Part of a small language model's weights.
Size: 12 layers, 6 heads of 64, MLP 768 squared ReLU, vocabulary 4096.
Architecture: LayerNorm before each block, rotary positions, no biases in attention or MLP, untied embeddings.
Training: a variant of Adam for these matrices, 245M tokens.
MLP neurons of a small language model. Each row is named by its layer, matrix (up: input weights) and neuron, and shows model dimensions 16-111. Each number is 128 + 24 x the weight over its row's rms, rounded and kept within 0 to 255. Numbers have three digits each.
Before each neuron's rows, "fires on" lists the tokens most often at its 100 highest values on Wikipedia text that the model never trained on.

fires on: ",", "$", " about", " $", ".", " et"
L6.up540:117162122137152124139121124114133102090115141107141120144090123119123109117169136109133134097164141142131153138147109149133132149179122110113121152125152149166116087127129156088133135155113110119104135072161116089096103115135085156136165143155104131103121132132104166129165083083083123146

fires on: ")", ",", "),", ":", " |", "8"
L6.up88:100110103196156124126165101107114111130124118137073115138094126176127178111159137173127158117124141086121141106140096113135183126109129121136147143093131101137152108158175119109128129144131119163138094097130070114076144101163143155123094130151126122124108155157140163142119133128078127104

fires on: " as", " time", " As", " player", " one", " man"
L9.up594:101106110094139149121135100109110092093109114102095138130101072115107131135127127125146167126158120124132112121140125106098116155155116165137151154144108121150097106102136124110117109105166129101113137125088124155153126072107097140149134124110112120114115152136130112105160142146131148151

fires on: " as", "ent", " ord"
L8.up381:116118116137140087134090117125153161145106132155103118157168160101078148135167117114128110079192082107127116115137118111182125178145114125154100157133109114142148133129124095125125090099131087133144120139154118113110123091139141161119100133117089108127103143087138145099130155101099144139

fires on: ":", "?", "ution"
L2.up16:128090131104151165113141108108156156135129112104111116164141164100132104110126092118137087111196159141106137085143087140142135127135118108161126149123126086146140136075171111141132114110157149122121169129076114175149172085122139152146127165095162156117154121116095164069133159119111115099

fires on: " |", "8"
L8.up551:137095115166098147091150133094164130149100154127086150125118118137122146104152156142147135170122093124132141095150108125113163143145086100110156104132110115157127161170194089134105143123119090140086104136088108142114156122154147143111112128119100083121089143133090117134124138139147142123

fires on: " p", " f", "ick", " g", " up"
L8.up357:091097074184104132081113137117124109162125118143115109135142156107144096097119140122124118142146066121113117163160088122129109116144107146165113124136171132121157121107139176116127150102116132113137119122140096111099143065123137153150136149087144154064112104147127177084115151143130149119

fires on: " ("
L6.up289:134117119164162183098155128121153096113103111113146170095114114133123153111120132111187135119157106146153112106131121106150186132149070113096124146114148125125127134147180152073133166136154124174146122122132109138121142139160113160146126116155136141123117121107121119128174066111127095114

fires on: ":", "I", " I", "ight"
L9.up617:131152158161127143100118092103128140142133132112085123190093160102161142094153113137112110118166151154098139123154104141092106116124107165149159141146122139135137100140108105127102131086135109138112142116104137125137136115102123179121127109100143128111147143116108129109130148127111121127

fires on: " Council", " West", " Liberal", " League", " Bank", " Labour"
L2.up145:104121118107118152138120138116101141140142152154133141145125105147156118060162117133129113136111156107141108109153132163118147112165100126142165160124114156157131119112185100104142160092143135114124146126088071100162160152140158116115081106087110088094121136097099125116153154120092140169

fires on: "l", "il", "pl", "ig", "art", "ic"
L9.up712:145130114107089135117132087153104127148105166112129123152112136180128108116142105120134163135181102109137153128162143141131181109106096136109135152099153111131149140132193108149154107081145122156141131140136141126143104096117118125137121109086135159147128138098147144066125152148106162094

fires on: " Democratic", " law", " Liberal", " prop", " Law", " Labour"
L2.up433:158124103132143135130087115107160126136116131159094167159122135130153122100114128123112125154149149126159153108149153146136115109187155178119163179123131131130158117094156103105130129081130144126121156108164101102119149107120142099121142150123084095124114151103133105089152138121157091148

fires on: " is", " end", " End", " start", " Max"
L2.up242:117081117170121123136168105106162131121125133134124141143104122144120119133137121135158105093147109131109117149185099125120138095103104160129195139097116138128138090142106172148104128118136128133126135112122133140159160120131116123157140111098114094145114087128131105109159161161077108128

fires on: " D", " d", " L", " s"
L2.up748:095129115161163159131114061126134113163125112152172122166105137165146113109144126153144087155155136106098144106168142128128157158130133111148124151114097148135093125135151128160113176141168116107112174099137094133117136094126143132136134089112138093113114116142152179138145168116110156117

fires on: " R", "$", " $", " January"
L6.up638:117117092166150131129100127091170089125102128150094121109093179103165152102140125130106100066132154101138129090123101107111153150149085141098127123112159139131145133121200153070106134144131128099154162108154074083103111090160133135155164131131144136119093114167126191125164131145099136148

fires on: " (", " t", "am", "ent", " Med"
L8.up494:125104100151136163093099102133090179128115106106155120155131184104086140120124150104121126114161051123123160073138095088136151152137108083180166115136128147138106130136095103075097108091125099159172122093110116095136119127135165120158116125161147157136122130105147130112140143161102129119

fires on: "ation", "\n\n", " the", " c", ":"
L2.up639:119096108152149158096090082123108154118102126135106119100083177149149155086161120148149120110162125078139128113150085089125132128152084109129144150134142074135137102091144130137121154136137172135108175137121082119168153094110104122142099123108118079100129121121102188108129146127154134150

fires on: "ater", "ized", "ear", "lected", ";", "ain"
L5.up157:091075129104139153099166091162145131148135138137147130139125132109129152112151153148156176107135152122124122089142130119127128139137164104113149108109110154128130128093137072093150108156120109101105125102158096164135121140165094141111133134119112152129063088085075165125129120122062107121

fires on: " not", "us", "ly", " now", " then", "now"
L8.up653:123159136132149108143179120086157101105140171127114165102084164125149120138108154108145097117128152126108150148130094119122141124143120154106133191117129126086164087106150140117164101105133093119125114108137097109144136074174105157109118137153128084110155084110110133085159116106109048118

fires on: " s"
L5.up615:090115125108143125118093106169121111119118153143127124135186144161094101115140143117148081140178132111100139120136151124144115165107059073149095116110091151137133122123097129150129173125151133123133134145100129115128137089121136090139111111129111151127145116147130143165134158133097093141

fires on: "ass", "art", " medal", "and", "ft", " one"
L9.up126:185143122208124131122151109113123104171128124115118166134080161129109092093139141132110167143138118093169112111141088116147166153099093118105116152128100103122136101147121133131135105122152145114141152120118122140134153128162143134118098075117118116167064113149133156099113098136124129098

fires on: "r", " Gr", " arr", " Dr", " over"
L8.up13:114145145136127107128137087112125084114132184115131167124072118107137161119123088115112109139124134117151151113154159150098114136133092115150153165127142090134126150152126076143094091145121135122120160138102149147093154087160118109166129134135078130096116123103117152144170137091117129116

fires on: " to", " of"
L9.up31:119134068135174161130149122108103167142120172153143169110129135125152115135161122123161109109153072139139170108134090138120133131182116129172105118138165108115126100149132069125105136121129117148128143110168116081085122111124116117119134169144097123116110159084101086153170150095164107149

fires on: "ra", "um", "ol", "im", "ric"
L8.up734:169105090124111150145159131158115166131110140134133116118120138150080165124134127107127093163142108130093166086137148136144138117119120107157136110092158120111147133093161114125129152099119110144137140116119164093094142087146137128150133099120137067115131095124156096108166082074160102124

fires on: ",", " (", "),"
L9.up446:133103116178128137089160113134172137123128148138114141123102126085131168111144139105099103120163123106127138094141099121149124091107124122130127125121136114134138139125129132073104160122166118117113174122145079133119115080203140147109139113154132142102117133132136143117181139104108123133

fires on: " second", " final", " last", " First", " Final", " first"
L2.up640:127128130141180111135117120111131129143134156139142157152102165085123104056108136162147151155119139130145119103139156154102145105127099151117153131113173102086205145099101132146121087158117145108143152109120131142094161139144122109142084150098122081148111123082144129118117121096085146123

fires on: " to", " not"
L8.up510:124119104135126146109133143152165121110141145131138145131115153134119135134134121152173160080149123121126173112115148109141120187161106144172140139139128097127125125132147093075110115106166099112134183106152113082136104077131121109126101141135097127055093102135129102098177116121112070142

fires on: " end", " h", " stand", " back", " End", " it"
L6.up418:129130122117102139138141114104126125139137094113131120142115128162124145104137141160127151050106137129133169120155102118127171083118092142170164140118143087137127116143145160162119129129141112127125132126128120146156176145161093172164135124124112084137081091131152100134173104086130102142

fires on: " have", " with", " is", " has", " h", " between"
L5.up432:131135125107140144074153105128120128136133122164113115075149122161078164112093127148131096096208109082100128144153097100172129126078132137135078179132107117131134130106137149154104162136136122141107124163150092115115130090092150137126145112162103139143150140184129133090155174140116129126

fires on: " dr", " Dr", " Vol", " pres", " gr", " eng"
L2.up185:111112137151176135090121127115106152171130129100129142133114136116110142131138110116131141133167117130187140151144146156146106171102095106158128178132166121160155111141135099138141111133098108162126146118104118127096169067155126103171136151109118130103152110153155097140161173093176087081

fires on: "il", "it", "ist", "t", "O", "l"
L8.up579:167126151119127128108107067133116151146085100089133118159124137134097140141128103156106125143173138099160147107131073133160155142159110128153157173115124101129150158137211081126150113077152170128097149140145095143152153143155122143139135082114117140132121135151150137128129142141152123101

fires on: "C", "c", "t", " P", "sc", "ric"
L8.up479:116103114145113155141147115132187101133135171124157155139122106095082173107150112151128155103175114112173163097143105185124131107121077133112116138119133088142174125151145108150129107092185158140123166123147129123134155102152117121120088137117125120107157119128127099143106075118129085110

fires on: "B", ".", " b", " conf", "T", "?"
L5.up736:150122148135153122131166130153178139108094120119109116174122166100088137082162110112108115133150121133123173123134132150152144116138088174133162104137136120156107128138128093119088097095129128123161140094149132138156125097144104120136173121180110124114125137110109131148127156069083108140

fires on: " pass", "ate", "ide", " hom", "P", "ine"
L5.up91:087142081151111157081075104103151138144101105134151100102106150115129095093113080117169120134207106087155132136166143072121130109153138100122108125132167132131133139106119153108104164086124060189129166122144152118143115128081140097165094140149130149125142126132120149107134144166134109096

fires on: "ay", "ain", "ater", "res", " Way", "ver"
L5.up190:117152156148120156096096108145154135138125136113143160129089153126131179175175139151131103126151128135118143138137104076158119158125149093097135090107117110121160130111167077111126102127127114095085148150154116129166161109182097141121117108109122144107102116124097115152156118140127112118

fires on: "ist", " College", "oph", "er", "om", "l"
L5.up625:126092110155124118110138103145126165139122151110113122169082137128118151152107153143142159093153139113112127074156121140157170108164142078127150132112117086159150145084155099151142158087165181111106137134127118148163151127157133138100144069144129094160103135123134154124113115161123143167

fires on: " met", " rest", " e", "st", "ost"
L8.up380:157155142120130134145119148148117122100091149178170136113065194088106137080149148109145144145193119104157122116150101144100122118137121117169114134114115111131150095160110160073117096098163115129086123131175137097130105127106157126128115151160116109129063130115120096129184121121142129116

fires on: " B", " F", ".", "B", " f", "M"
L9.up239:108134157149109128127156095127115134113133094110132096146116142122059138109126091078171133124126168125110180122131094160165164111122109164155164126112127082130110115135154144140120123092140103166151111139152142103133157127111111127143093105127120119113141146121154071149144119092115076117

fires on: ")", " |", ";"
L6.up263:133101146139146144101135110086133107108139144121089110132133115159144125155162154137138145094118103111122141106116139113163132097124094101112133113137103130141109129094153131083096125158138131180083110100129105155102175100190146177136136077128087113116119145180107168128129123148125128112

fires on: " not", "W", " last", " never", " first"
L9.up56:152146153151110134136163112096118107115122161170157116148078133084160161099141075159124152109131116129150152126109146109096122091166127142124161122125184106104128131170136125105114124105100152104173137093139101084136129097141120120090110179098081131120070143091088121087140128091113132138

fires on: "4", "3", "le", "ub", "9", "8"
L5.up553:110105070142124147082126107119149133157116140145101141118093114130112127075114130129138145183130095128200140112139102125150131139152130139159151161124147106133139101162183094100133112139116106114148091095122086136103170090112118098115126117114137086080164122139151115146113133154147118130

fires on: "0", "am", "6", " -", " –", "^{"
L5.up158:104102132150148141142190103144128121105123125130107105140074106104088140114135104106126158124101137102115160092148131116165156122132151129162125117106135104112171106095169111130114148166136101097143126106092061128135169144136111124128117122137159164149099085123110161134188113078113092119

fires on: " res", " United", " Liberal", " Pakistan", " health", " Labour"
L2.up339:092113140127148135122147145080145149112125161163137149131126119089129137093096134108113118151129165112161117107132117140146110135160134131152130136128120129133164102159144133135132122052151069169160142127139111131084171137138152110140158099109079087083107130141135157090155106103135103093

fires on: " (", " was", " is", ";"
L6.up334:143088134147137159111149093136164110135111114119118125129068114114124165119157127128142127130155138119145133104135106124149184110122092120111136124115149134129134109126108133074102190138145099185154107124147067091110146106211111155147111092126144134131132119164130123104186126066129110121

fires on: " dr", " Dr", "r", "w", " sk", "st"
L6.up187:140158143150144110118095085116115085126156130131138112125165116089101161149131056111132178112136128134131119159125145180135143163153116104143156161128152077148144103170099109114115079110124097128123095154112145132077161064128143117088109102128080113097117112143153094151146121112162135125

fires on: " |", " (", ",", " –", " as", " -"
L9.up546:145104147126152104108167119162163128102135170136116123155101152112090172133154150121132139117144125100121172071137125128098130094084106152158132114125119131130166118146141122090080168101143102125123147103145083127108164100148119128135115112148106125133095162134085084119189104086095126140